{"d_model": 512, "vocab_size": 18023, "activation": "gelu", "tie_embeddings": true, "init": "uniform", "init_std_up": 0.0262, "warmup_steps": 200, "final_lr_fraction": 0.0, "batch_tokens": [32768, 65536, 131072], "dataset": "wikipedia_en"}
MLP neurons of a small language model. Each row is named by its layer, matrix (up: input weights) and neuron, and shows model dimensions 96-351. Each number is 128 + 24 x the weight over its row's rms, rounded and kept within 0 to 255. Numbers have three digits each.
After each neuron's rows, "fires on" lists the tokens most often at its 100 highest values on Wikipedia text that the model never trained on.

L4.up294:105163108092076123151087092141101068085117122093126149138126096176116107089129132114146136144112153120159136147093115126159131138112130127136101149130099134168119140141122105152121125138123102119127132149116160165139098106120144139125142131198137144096096162131093112113110084123143166130164143127119177111113146129132148171123117087142095139125101114185113113163109107139129133114120118124150119144144168106139165153171152080118134149134083164091121128126155145130121118139114119140136114162114120127113127192121093110148114115099170112127129099159059122106148131106106139139155167149120119074097124145110089079103087147112126119091154126075152119123112117160125110130123159106131148125136131121135132117140128133133159131135168160107148197175109143180104104119139112
fires on: " in", "In", " votes", " having", " In"

L5.up1508:150146117110123087059071182094128104144117139103123145076081118128118093115146156132100118131133101113098105119128093127135090144132124173132135148140086074139099119088139141138146085124103101153111079096127116155127121143164143099163146135118109101117131141111124085122109138130092147098129134114182140129131142121106158140124113173147128071194152164133146184131130098137110111166135138079146147165092098114113165132144190089119121112099116035132159132111113126134156071130065134128172152111178151156110133152135136127140118104115142150138120124088169131107133146108153134147159132107122152124133138155125121139104132153176112151133127124133111125128082144137099127128136132135117145142104088101147141119122148106104100121127136135106091147110129090106139107114087117
fires on: " school", " School", " education", " schools"

L4.up44:140115147168169134102107111114054112115089143081108131130175100108133105134077113124170137104121097153141120146140169129089127123145139083119127103125146146157099110130091124139132103135145123116104140130120147159109159107123124117140134139123174161159104104096126083155107151129128140126130113107143167113081144128123157116127119138119099133106095109070089099159130165130150141118110132171149186097108113109132065135106116159120141128124118081135166118141098103130121130134108141125117109151095130143099168130126125139189163110127153132126189136152075102128112167093124105160127153125168108132158115162153159162158130141163096118138093130156147133094113135184136106148116137132102191177165137103156105119144085107148088122140148103148111138178137131097134106173106118
fires on: " at", " to", "://", " in", " Y", ":"

L4.up696:122094108090104127105096124168172121164146148139146147134091136125178110134126112135108112115118129114113099162164142119138151170116090145118104109146142117139099107134134124135089090122103077095133141158100110134084123160135139152169114150117113099126134139140114178130164159135106105136115088124123168132158129132120090111125166088134116116182125117161119134112132133143143167116132118130170143127133125146135131143111158133119135114085100105099106110090138124134121127128134100100113124152143122113088097212134077140131156132124115126133158147167137107158134112102128106140122130160141131083131156141122157132150130151136108128123140117123127087068127127134149100119161087166164147112107129127169114124149141150129149149130108104101164123090143122156101126138055137
fires on: " La", " m", "a", "ri", "o", "m"

L5.up1417:127161138166156149095107169141118159173159105120150134147138156148135144135117106167143138099094154139114096120091153147128103111168135150110102105137123160103118152103131123106139142141161104148163127117116119185160132138117125112139105129102082134083135116119099085118172094163124149122176091098123116120129126113116146120161124135119085100106089115124113143158122121128118151138096108101140066152125208215173133123164156146146151122158104127094149207107112127123171130098121134157133151145163105054126162120127119110144080119105125090145088075176141132127170166117157132115110111129098109100149151130107175103124128163123080154131135129157081152126137114148148128118131145135084160120109138096146109161121134106105152161118124122129124131125135110121099132120119091
fires on: " ", " funds"

L4.up130:134146146142108146130085124086141148154139110162110149113115126093126170183111145117198121110143180124095159123116157124144148131145116119126119088134130119119207131112135133147133123121114122076141122105105142081114080152117149084132148172143136106111153089114090124083069128126198144113155108114151108116135138171109133113149116146120147142113080104166145121136144168206145117109097135114115136105147160138105114128147128111100104148175085141110125118161091143115104157082088156123126098082113069157114103097103160135113098092111122152079121098136148134124155150152125116151160101118129140152136160149150128131096121167121140121135115140140116163145096102131083131093154173131129138112113139156129139113122130118143145129112095107129145159161122132143127133145114125
fires on: " ", "1", "-", " |"

L4.up1183:133151140135132108100127160135108158139116146130118111124105154155131108140087141077170103150132141104108150092147108137116119120125143087118149117105105147118153105137138162152114132144123129099166078120175088094135095165183116087139124101130129135165115122075153117153185106138128112138107118144155126129117120116161153144146122149089150118071122133095140121104133123172155130076143140170100091139132123134093117139115088095103151137126152103114127126112153133128092154118122108133101144117109171110113123146100061120145148108153136123153112108127147161115150102164075117144133064143105146134138138108154095138095151147129126104139119113090183130126120163132106146125166157145106135113097144115144132122123106098121135131078076160149154133153141126107169101104153131
fires on: " ", " |", "2", "3", " |\n"

L4.up1319:171110137171095116105104140082132152131050118146148109144178120099111100155095113152157123151145114188122151110139135124188127139127120113103156106135133108121141128175104107100154143145148095180097115135178117145134133092118189122112108117149137159129144133121120066146117123175129125142139169116120144127150139131163091109093112115132100103095114153090110134133156120128088145138127163147157130161096141132176162130144148125131094139118114094151108115084139125121187164102158093126138088133134116147136107136137128110202125142108158159097132104181121105115110128108157143109159081146128159119117124104173099122120105138112128097106113095135099133138095152137107163122088116091078129164127150157072149158150153153104125096110114110114084134112138147167145110121087087
fires on: " |", ",", "-", ":", " and"

L5.up1393:120087087128131117118090082150103124121151081153108152124155134141126110119101109154132132128110088133179108119158179107109134156133119120121124122138142094148129108107149051130121122128162130151126110143107087148136100158123148156198124150088135124107119147139098148143138106139135116105123166115099168132128120159138114068127129137139096109117133098163126153141063107142131080113105162117118144099142132102123125143123111161122097135172090089139099061115099164084164125157105145108069119113104125144117121133150126121141130130140112126056147162109107130145154134140129115156165179176121117122143138125163102136130124114115089137124099100115093159131095128109106105136137113147136138139167083160094135123120117105131114098095124143139131151118075148081112116112160074
fires on: "A", "E", " A", " I", " o", " a"

L5.up762:102073123139117088140083116123115108121135133090142109132122103133145127102099161149113110152141113149091111119067140069119136123105125156135157129107175177148155119116101128145102132140110129111157123107121101064106107133128120172130140118147127126094123125149134076109131093133125160139073155170125128075149145140106134138170086134122108107109121128128141173123136132148171136155134158141123155147116148121123107098166144113123194144112148143121135152138065113127114134146135130132130170120152156112123040158119119097087127120117136118106131127115150145131134142143149135123157088139135145097151125077128103138115160185093111163101103130131140136163093102144115142089185121126072148135135090161132107125147129104112160099125126110097122152091161116113121119109157104
fires on: ".", "-", " |", " |\n"

L5.up1266:144114139177183147120152122148112129131158127119117111118081106127123106145102135125159154154084116142134135099089088147140131082118111118128162119131116156140063153149097133116086118148146192170120120116137116115124134099096107147151133157176151167120091085159153113141138131145131131111111121169150110135132115122099165108116140128105074169080075122166125115096130181112141150162109112139087092096108171103133120109125118131121157141106154152126167134125124117134158112131215091131131103128075125153136147125110130132134119176168155119175126110138136097091132099138133116119111142120131146136143155109150150129107134130099127088154155175126121113142119163104171140119181104133095133147096110082085087090107130167096188161123104144156140159122144128106122154193113109
fires on: " (", " |\n", "—", " \""

L5.up666:102152147119137156186112104144125145120174099134098114150141151145121125095130146185119124149108140129125116134140112140158099135134164178176161091120103157148159091105165066112154133155122082143160124094121122110082124142140104154095177130153081131121150096168115101182108162137136147106129122141152143124141148043139127123152112139137158076158151103169143118157128101102147122100109167157147119163112113109132166151098123154113145146181092139118119143141112114105129133131125151116122123154128106133118127175139149109143137086076096120102150128142182122119136149099156109114100153132150129108153137119152123097125080160173103147114108155129156147084104071129150099151129139128124095142112080152161130131154136142132116124155123124134125133140113176128075125150139140
fires on: "202", "–", " In", " of", " in", "201"

L4.up961:117111126122122112100128118123101134136142169170121153105156136183164107125097149163140066128155122169156086117150139109108133170161105093136109138173102136136129099129148150142128079183140173143134132166151121126092131149113144160159144128135147089132142119158129133101141130118128111135154108076103171092143137098119121139086129133131138122104139111118127108105135137138121151140144153134166096113112136100133092118138100134117122105135110159112105105126130138108127122123102090123094135127128131171087088135108138070153125086133130110114105118142124169148124132146124173128151169127112148105111101106149098158147093122079117169139122152127127125126093102141144127155172130102139143138118133113130104131091119088116132135121074098118152122149108124141129134119139119
fires on: " A", " I", " In", " one", " He"

L5.up826:113116135148136142124138155137121099164106163104170108093131102116130116143168074140085147117095139154165140179140089117120167121200152133110138125148153134133146132156125131120142099170144110148122149099137146117091114148158125139141162135109152153118175125140164150113163161123146125130100086124107128142159114160110139110164139094113111139109109106124168123109142130138104098146152133129131119133097143120145111122136172089122118128089118149129086109131100164093172121101137125102111132109161142121129123115117093107099133137101145134135141135079088155162158176128107131127120115165094144104118136147159085108131108112132130147117144122137130151146130139116180099141131106115152110127123119086128144137163162107113110171077133109086164125091127165171119127105117135
fires on: " ", " w", "198", "–", "200", " ("

L4.up706:112154164109138110148147173105139146103102189149093130157101119152153127118119156114139078118132117147122104156067139117158122096154123112140158127081075118110101059124130123166072129170126134168127164152117149120168099133156134116091221163131152120142119110168164117121125127132090097137098120122132143156141102088133120077118122160155142134169159124181140148177103140138100145150141127098130106152168102135099135114110148105121146164123123156139157114138114135169136121083139156101079110096154088114113108166172153114147129119118123099112149150126125129114142088107147147135125172140167096146154107125124196104126150126128158152111151144170116116165108099117060122145109182134157143151138151123139104137092137142191146114108126127145062120129128107076165147089121098
fires on: "1", " st", " St", "St", " where", "aus"

L4.up1394:149113097116118154132137141118089167154096100120098134108141107111180133064126118143121077169167138121114161129128162092187149138125103155126140113136185132161138094125075132102170152147094105159133089122108063123148084093080154117107121096138094147135162169133119154127169137148127135121138149094093111101127130170108135151150076117095111115166123127137132127146129149113148118113132126117172134170088143146150147127121154136139136141157084117109109087114168126131142111151144107111151119139129146104085088119135152103113115118143108131154112115160086128107144104137128128112124152133103094117103086096114089109132109156116150092138119126165162078155127096123127202118125133148116139090098158136110148122148132148119097061112166083155082113086147135111176170129117090
fires on: " |", " and"

L5.up1013:131103169125130124113091119097133119137120127099106145087107087169079112118160122148156134133130131136113138137187176122125157130122126138085108126083096113122091128141116163083113112134155154101135150122141145153115101112160125145141093135114090162134123113126132138093117114147138126148133130119151103117170141086115070153151121108151109115141109117144121099133142146142126125163115136150113138114138137136103179147128153147133116159148124118099157108113105117136136117162134122144143155127168186157124135138128165153126102119116149122090210142110102121143161084136093101157192122094126101155148159135195090095118164129146092167107132118191150107118118132108158113163107138172081171132086099139131142118165149142120153167129099162123149116137119151157107122174096153
fires on: " K", " L", "i", " D", " P", "t"

L5.up66:135110171182154099129084131112136182151118137113151168144119133165121117116097115140129132137143135108133107121091142156119088134156137079139100102126095169146102106120098157127126137168140119104133136108094122121102116122139114131161140111180118171112148099106110143140153119152142109131111135132135151143137129088129165124122117120107125109121127143114107115126098124151111123136113143141137126120108155120147078140093134120096131106135160119107126168165147103162114126118129168073092140118127127140110121139109139147117094129118137089150135101105136139154139136148175125129108098141169125113107146102144096163143136111145148109107149161119081156155157101090127118142158164116133141121130145103119129096156086127131162127159157134104096138118152199123132123123157106
fires on: "P", " of", " at", " At", "p", "ep"

L5.up595:133099107129110100134139110145112165127074111145131133121125148195147097156156162088183131106118122118133107116140130148143101077138133122109110137114138113129124107120089127146139122079122153070071180155097154132092095141146130141085129172155122088109105102143132086159127146127116148106133131114123138141118122110123147120160137110097125120138172115157150127159164139111121124169101107109140120142106129133151131150145138121150103108094147115130142108143109141112099107161155111116066137121113128120112109105112151130096146157081143122131105154147121116138141175151106140070113101134176142103153169147125170149094182100101128135107139122130169117137125208150113142095137208099146104141168133128088119148114126108138129159100118125145134120090144168124144129203127139
fires on: "1", " \"", " of", "'", "\n", "9"

L5.up1388:107125124188108144098109129165130136141125111143148109150127153103130106103133130123108134119155158128134128105123139107129129129159122132143121118159121132112128096140136135122136070194161103104113160192156113114108123114042171159124107173137122182144169143133101141132097140124103144122084142116126149122170122100151134144122103148107103126128146128125132107157199117135143165098098099120115146140095121115152127157142128145182126090129108118097115091116125118118132113090105096078120143135124172137093104147127158156168100084119104159106157171197138121138121109112129109119165171122165074133138118161148153163084135124130162137122137178091154123090119128112117122106129147176097155159148107139128108146152133138113128161163164153114130121130113120142101147155095109
fires on: " Y", " Le", " Ch", "L", " La", "a"

L4.up1034:144131062094136165138111113156148137121096116104101129110143181125127093103131145108101151115155138157158154099148141109131110113146113146132122129132083176097139129101090099135140113109125139179138123164082127154157081125119093154107170161085169132131121136154099136117122144118122106113138100155121114159111075162139135156098131204140160159089100149075080098141125104173131114127116108124109177094132121102138158106121141114140107104119172157162127144122148112109157110128119104159130123118111159088147116139143119111115144091143139096119143077140083156141110140090147145136084144139087117140145129137114107146172126116169112119101121107126107106090135140139138119129134131129168119136137124170136129140113167157145136122113160131108089128144147122108138117132124121
fires on: " (", " of", "/", " or", " \"", "ú"

L5.up588:162116125150166154166135147114107113144142128125115165114152111137058117125110110089091113144130142111151126108157146087121100116139115106144146058137165129094127167147160146143113142092139111113144111138141153168117099144106104094110116122151116143120095136134095113128120177183121147205163170150138090142127116137127119124117101128139115180129159130130108129134103146119090151151101129139121159146174156174130140154153104125077126171102178139153108118122100109110133143106135142124115145135134103182112133168137163128182106166105127132151106130120140104105102145101103122130136141119148123102136118159091121150163100132083065152099118148114111107115119141093164129153125117173134121121170138087128116139131107129140114138183136079139148135153150135110108146143109166
fires on: " Y", " ", "1", "2", " |\n", "4"

L5.up381:119103133107086142156124171097140100166111143114157120140099151123161092107084140094117120128129125147091125115149088154154142161131153100112141126169083103108146141119171131147114139083140143097126145119159125104150127131144151143091121107144174147112138148167151083139134151124137071130153117141156132123161100101168125135086117158167177131126133090131131118116157123150152159121151129095095068096122133167117143115101133134133119139111102120133103135136128122137112091099142209164099138124126132128135130112148109129111127114110122159120175146090099127122125180135135181125147183137114136119090124138113155148127126089137150107104118139137172105139096164106141137122122115118100128137141157115079136143103136123146101090113125111132134117119112117092084106149124135
fires on: " |", " of", " sc", " from"

L5.up460:139114148122122120125127157094146116152125164098117115147116147111093147065124118169155088075123133144118091148153119110109111139142141135158143125173082130120116150163099100114124087083136140108135058079107144122158140141172129145112137142094127111113121091091089123134141086131165111129114102152111113149174160141117147117096123158127114141126128137104133139159122159103164121096156165150131145107107122142145136107099125129144145138151142107094130105129164158152114146183157170146121132147147150104166119129150094153116083124169143107139133127132110130114132112099116131166204109144067117135148106119186088113148123133095116145131150138155164095163168154137128140128108083066169143118131115188147155128095142141103110145098116134123166157176156136152146159120135127
fires on: " D"

L4.up631:124115077079107131151117121123119125129141128166115110132131148134055141152144115106137122091111101129139147153088112178154163106135113125135150107084080180118089145088145141138110106161099145147145118149103134132083136115126157129127144168136102122141143124114152131134134142144089149149151115114114129123123074140110150090111103124098091120166135136117123158169145139107153115142126139116110107151161157144153133124172142117116154149127119128175098117114099162168097146111104157112103132129148167137135103129115110139100102134125146124131149142112127129105127123060112133138101142164157152133135127136160108144149184098111150129143126135068116175101112111136149132117113127099180125123107141092137113121168137138085146108130167149121094109162123135150089078137121115
fires on: " which", " that", ",", " the"

L4.up1326:136120082171132109149119124154110154121138147123114085111160147130127123111101134089140146143142138108117108094082127096118099160112133111160118154147083112082158129149127115180113136073111086113092144131115149109129104094140126136133160152100125128089088122128153125111141125103140138113156111145147122121073094158115134106096094142083143099072107120142108110126133095138108130092112134155155137145125161089127133132135131165129179138179121133081151153161083108137136102089121111106122143099102116130112116106119101139146113185119169115121131128110126127145109101129144150152161115132084085140125119152164129150093156118119140121121145077123146193152130160161178055133151139151108070183137171128144153153120170132108120132159184095173135129143087149123117135134134134
fires on: " \"", " $"

L4.up755:143121115138129116150147139151071134115103137120151084143164143147140139098079140128083090154131152092126126070148075128099124148135126094147113127155122145182079133119154107132111121099165144052097146107135127138114118074111073170116181138136118159155166153128154153145135097125141121141154122140146141130167119097132132127125105134142077134114153135123113147134110096135113132121126127114119101099140157129113126123136131126156145125137145117100119113108087157130122124129130174122093154128125149137139120111090138139099145101164129137171132115135151164097136086110121112167130161112125128084113100143122089161112113119149106113143178151164141177093128151150154083130128116124177094131126139077121111109097143117128110114128152111116164108099113115129160164121149143
fires on: " d", " over", "F", " dis", " death", "'"

L4.up336:152088148115148140102110110117150137166126088115135148102119154155109162107068130109120168155131201141137094112143058113185120078122101089084114132140135118116120163102117147178150137151120113144106129176175134139148128131128127118135143146146122092157110137187115113101154187111102112140158101157145133098134128122159138114136134122093130131133138087183111089145146112164118133106160108159131120141102147110141096119153145119107162099147121124118149122172123141120137141098108122131108113130126157127139133152089105135162103128099077097102110115144145093129122140151102152169133108080130151122122141102166117145110120118126133099150092123139119143190118107157098139079114116134167167139156083133106123124147099140103124121155152103129157131151126153122158178175111163
fires on: " the", " |", " "

L4.up1070:156136112099124093130070139135110143125116127125155128108157111119105140125107125130139129146095121132106118086088117147130117152154117143146154124106147111095135097147125145126130129125097071132132119138137103115076117121139126121122148114160143151091186127180140119180106124102131159098109159145140131137127082183119090131157143111122138145175148129088116106086127123146125149097108095137132159151139117104148147128149161133157165143083119110135153114155125168126105113143089108133134135103111137150097149147112122134102106087142129166082153115128113120141114130115132116117078131123107112125189122178148126146070104056166164140090132171163109160142146076179098135120135117148156104139132114154130140156171105122080122153109141144165149144071131109087106126097110148
fires on: "a", "-", " Cha", " Ta", " Ka"

L4.up904:143111116107175128139131101101143125116077158119110088128037148089145187092174139094127151110069145139093123087086127143132140159157111110133123094147112079159108143136110106130121122134130110103116125107089138131144113107098118141128138142135107175148140093146158167136122149121132102113125119113113122095110094117137119111139130155132121100143140097161135083102106131174079132105122096106148110112112114083151134129115095123094150174122171162178166132123110115133141115124147138091134122099105122145125144113135097158140114177161141131158135126139144117136164120163097113148144144130141130118135134119162101129177145138135137133167153079071130109077115150128151159178182119110118132121096156135160135119118079170135126104133127147139090136157128139138160134150123145
fires on: " \"", " album", " “", ":", " book"

L4.up398:140175120088125090122114098147129098121095148122105109104081147105121122127143170140087127107094118143213140146105137132122153135128093124122125123121127161135134136101130142161096138133126110138138145149103135104118139146110163129110131133096138143085132094164140107137145079146126148186144072143126149142170153131157127100121151156118094135163133100173142143133097139132121150093119152099092125132133089159120134127130103115095143140158135113116154157120164073132118090129149198101107149136127181138101095150169118089122140141116130076059093157107142104123133117107116164133123119132117121146091089096109117133142086132158132136134135142141102099105091138141142112117161163131137175156149126173148123134116142125123111124174184140144122132158187124116097159130089154
fires on: " s", " that", " I", "|", " the", "I"

L4.up1137:125142119123127144158155116157143086142131120123140158134107128085101118148166121133088122118151095121136127139125126145096123074129081123134099130121152126125061135083145178122128102119128154136132142133134108132116144120190115183110124130124143130095114090126050103139105169137113113122138197163129128120186114128107151124147145123154111127128144141151155102137102142076129128161133140124131128126087135121106133121130194129137130143116108113133139117111149200135131105128122113078107098133108115151107131137180085103106163183134118111151110102151154142099097145092179164127151110144103131097094112132158138099094085100055107122097110103124157101129099180135187113141104137101123133105138110128100121097087096141124173108129137110125109121152121105129119112169110144
fires on: " |\n", ":\n", " H", ":\n\n", " as", " "

L4.up1152:147138095089097172108140113116082129137152157142154101095104143138161079099172112128141125120113204120159147111107162102091094168095080126127146151119119154087143153139155151135107127120144108160132093156107149112126119129133109089125134122151077131151138164168128120135129116131110126129089106113074138092122182096096129156148094135146129137101149144111162161172120125128151120131148142122138118145118090126136113117127155159095143140159162155147130178127091072072129152119127107121147117146117114113151087130094119146141130086137121117137124045147098133102127126124169119129127157136103141129071154131145122116071068132134138126175124147120153140134080154157104151102150129092098131114161130105128151126130100156143142116102118130116157146101123081138162100130122125
fires on: " d", "-", "-d", "2"

L5.up200:108089132117127113130133152135083129102173154135142116105122093122122181140136157122083126126070135088159136178111115112142117149152093148129124138131140115133120121136122124144157138119120148103154080154119132168163073110087103109139160147156151112091138164106138163141096156091129098126125102130123107155119130131122157116139093112133135144136127135095146102129138132147170172157162097124179103079170151098110127118111165107130107149158142131127115130144119154125137088072123129129129166118153111162126141123109124084124128120144118144140152141156141101154119165167116078130126130107151107114163138158124077107151136122116141114103112176137112133100080158074093106122079143163070125145135114079141131135135121153105144142114137083154155122134155163103134104101125129
fires on: " Y", "W", "R", " when"

L4.up196:105070121144150114105138125146133111145161106150076141116127075141148123153098129110084120096099126082128144113120151148147112123131129159138093162113116102155170165113147164161115141138107121150114098087096123104117146137120188130109127117132119145149160087153104132113122101145097135106093086150129106114106101118138128120137171111132123124126123092096112108170130166125121151161098132108141122123102151155145139131135146116135150137107174146079157111152163155119146109137129167051130126132122135169138115128137149076105112088137147126132157110146132116129114096095117110114110073106131102138169147139112139137138150118156108086136116152151088117108107140105129129069172119160059129118075115104158164156138133102108121155114148123122146163148134143131116125156136154
fires on: ",", " in", ".", "'", " |", "\""

L4.up686:141097112137154138167096137114131110088137148169149118133152093109130105140053118118086111142188148114113093105145114116106101126105115141149074126090101111158120141125135139133109141117086089144145115148082151136135148110109083130162138084087094144128124143123165098148097151125157157114097132151140122143107093159103126137131112113159103115127127156130080167121127102108083071130145056168128084108163130139123142118111136133080146171138119116080124130149135158082088129124106143139153105146125121147111145083174121111112110121139126145159129115145138137110116112162146148108105141109120142108119151113152137148121144160116165160130182137116135149119163126131070186128144116098153136119068133133137138141116154123070142157133152123142142175138163125122118156129133136
fires on: "-", " roof", "ing"

L4.up1264:120096123094153112153105144128120179171108148129115132084171124157115196126133144091132133189139116108154122172126088116149124120157171125147098129138109111164093119139143134105131168152147089132127111079116100110104072171116149133102087085125153118109144171152144107139137169125159121131145152141119164084125148126148162108122150117138132095108165109108109136121131151100183129111150177153139109152111172105106111121133126084127087129121129130145150096119114136108156127140115136123108113159159111073134114106101089167178140106126087107076145155111135135114121132163120113163093132102140072150121171142149150135140137129147135120076129139151146108148131115132160107092139151122126087126167141115112070122140130095178135147151126128150097175153100151160128129132168126
fires on: " at", " At", " sp", " Sp"

L4.up883:151123144083154123131175143092118097124113177118129081143125113154190124098092159113097096113158144151125143150135136125144137160135149121099122118158123112132104094126106148148127133167122123163135128166111116122170087169097115119118142087099132153153139135135120134147089089146168136142067126135111107077153122119155103123100153118135088097182174161085126145137074132105125133105158114094157117037156133157111138114132093126117112149136094144067156113119106098166173098148086164111120119173138109125135160131110119122100088111151111096175082134087151135123126114156142100115133176142132113137150112127106135134155146135111160147149135118133139109145139157145130160092131103167102152153135146144158085119132156157179137097163117181136151122155167113168101130143093157
fires on: "o", " of", " as", " throughout", " from", " All"

L5.up898:160084138137173134150154115152105115141109148162139098135120148177129103127099152118179172168135112152092081103099109088107124158168157155097099164135156119120087119107102126148122125117126163124127126154143169081114105114127128139110113117115157123145101131080126131167150070144114093127075124132151111177121150080119144114116086138142080091095106126121136090114130139151056175161157143129136104091124083124138134134131103125184154119117134159180140125101130102159128068131079094120117155128122098095113134085157116108113143155110113120116154104149126123138176103075077155132111136139140140144094123149164105139116098093081147154146104107178120113131128144147135098157145121141162105131114121109137121172130155161109145123111111114123085099135114122107108131147113164
fires on: " (", " \"", " ", " as", " to", "'"

L5.up618:155145107140104154133117129126116128123100089087110126148134164121116161147124119107129099118102141094136115143127135126113131119113067097135110088115118091112110111121170129160138117128187158118127142132143165109153126093137119153111173146137091154124145115180118103147133134145112103108132146103109050125134138114130078122125135117104143101127143135178114107110135112142149147096140151130149096122098143136148128148081131120131097158105150186090089141108101095145107130123122109133106144118128142104108112096098122152089119169122118110160095104119139107124131135117146119138116126152149084055109121153136112156095112115143124135160179116133138170140184140158154098138145159109163179121129155082170156159131144128127080146091140136127121122136124156114137125145133114
fires on: " de", " Le", " as", " “", ":"

L5.up1288:138085115150107146155134166152098159132098117159161104123139087106163143100155116119106205145136143123113091138127099129176158134130121154159111155134130155092083105125126107131105104165131124114133121146170144115110150163125109134160095169086117121154178114139128095110140106127143098111117136123155094161102088133096144127162145099124085150146126152158114135113154113150173144137131106167104136106148190160106063113143166135118141134128067138120112142161133124127151077108093164102118181140152193111125117118139132133155133134119173117103130120142115093110148115105133119164129130138107104083128094092112127103105107124143122104139122092106126139130119082146088132135124091135107173109122143120137131133136096097137124124093127094118122151105139155117126115138163148
fires on: " ", "198", ";"

L5.up770:139160103110134144093116117190163120132099119121123122107128157083143097166124102137119146121143114148150119151144140102136139093150120126127182116153072140102129112124089122092106177114156117093198108099135137121106115119077163116148129116167119118108127157152082169138194083141102155152136162103151127084141137102107106152155117176160150151131088115136150138130098119114167136106131119098141125173121085107144157124133173102133122143134100090138168133164150131128129154081104162151124105115130094081115162127117129141156101115112142103122121124138151167140125133118105158133171159139114102097116104129135162158117153124121094138107127163120136116135093090104164111114146182144146144110099141140109121097152124120094172131128157141134068086119113152120123133156138093
fires on: " more", " and", " less", " |", " much"

L5.up667:153129132122086067150140105137113111113121123132144151086091142127144103099130150113159119124151108135115110115118137106090124138127094144091127130140129098159142131077089106171109142108121159152125107160157118138090119134122160117152199107121129104133120152114109116126117126146140081134149093136108159144133128146117136089094119104130120113152129140123146108104116112125124105093105115134137124119156118120114157112101181151093168134104159154128153126132070154129147185109166113092096103101129116081116122138116107113098088102127121141094141113149127106125169127140086098090134113145115091140150122110130157098121128102129153133111151163190096092121132108126106143153071194130154161107139113145109137140102147167146125152106164120174100087182139141115149142121160160
fires on: "S", " St", " st", " al", " Z", "-s"

L5.up279:118121164132116140156167137117115126144161139145181098104079095101097126056120130111186118150112142131184107147130127134135155113127114157120141183157131099139149170092104140163111095113072135115156111123158186113129119110142139134130173101139154163134110128119116162101100072120077116119157116086087140140120133103108102171094110166103110109118150148162099084102120089117138122112108085139129107153144124079107134110131167146110145121155160052149127113157116135127134108146124125147168137160152116114118129097101134147124133129141154097111159104158091101121147115108113151139129141182147109102151145148152109125113126092130116119092112153143195114141118132130141154105129105091143123101151134155154117141134134155146127103147098141118133130139102150165093095116135139
fires on: "D", " D", "d", "-d", " d", "-D"

L5.up928:111120194126100158120135139131110110146140119151146118140158113122144137130104104145052148129140159142125145121140135092144114129115102156114101136103113138150141135109137105134150108119145094148164150135159134119135142173134171124119117093151179130125121085182159128096141138131147125126108143096118127129107164111107142126098123134111112149123086098107097069139124149132177130152093097088126165162114136132123150127153102131148130122114153129102170126133168114136168162144101164101145110197159153111190139156117163101164132119158097144124151108131122122104137142129085140083115122153147098079161136135157143186186105126123097125096170089116116101112109114127106121139137136144067119149134119098141137101102126111151144117114117137098105141152105154171100134178124123
fires on: " in", " at", " |", " In"

L5.up1100:107073113143117163137131180104144136136105143152131156098122162128128133168070113110137097103132117172139168147144155120157177100135143097160133130139118132149124144170126133143085104123128127111127109155141122072094133101102128113204136105159134162139135089129149160122123183124123141116156155112110110106159163138122124109166087096148100126145133125136068130097133107172065144165167101127134147122116094151144136157081111148090101136137152109129161120126119136136081137191117095115135123117142146172112137096148141128097129101174117107103156151088137141105152112097125117128112129112112136115110121137124172178117086085132164150098157133108098094172121143184100132123119099129116123127130136168173096116159118111150112103122139118102120131117096129137142131157115144
fires on: " H", " V", "um"

L5.up64:138117130122139089112099116118123145118110117167125132130137112136132149138133118175155100094088125161166127092142126134170133131138115133106150147118091123110103124127139146122139134133133101143122107161153124102132094109123105145131166095094076125087134137107103147138117147121081096128066108166117143124107114179147107096108082124125092169118103100168153132118088126139141136162109114132121091161132160104083113144146134150135162122144113114124096115119139162140159176156126174109121101131143113122124153133122175136166124137152120129131159136105113119138128113130175115128155069128101118146125137110123106168146121135135110145117120094140126150132183110112122134142121158138086130086079139108085107091123113163146065138128147131058124126112125118149184142136128129
fires on: " to", " and", " –", " |", "1"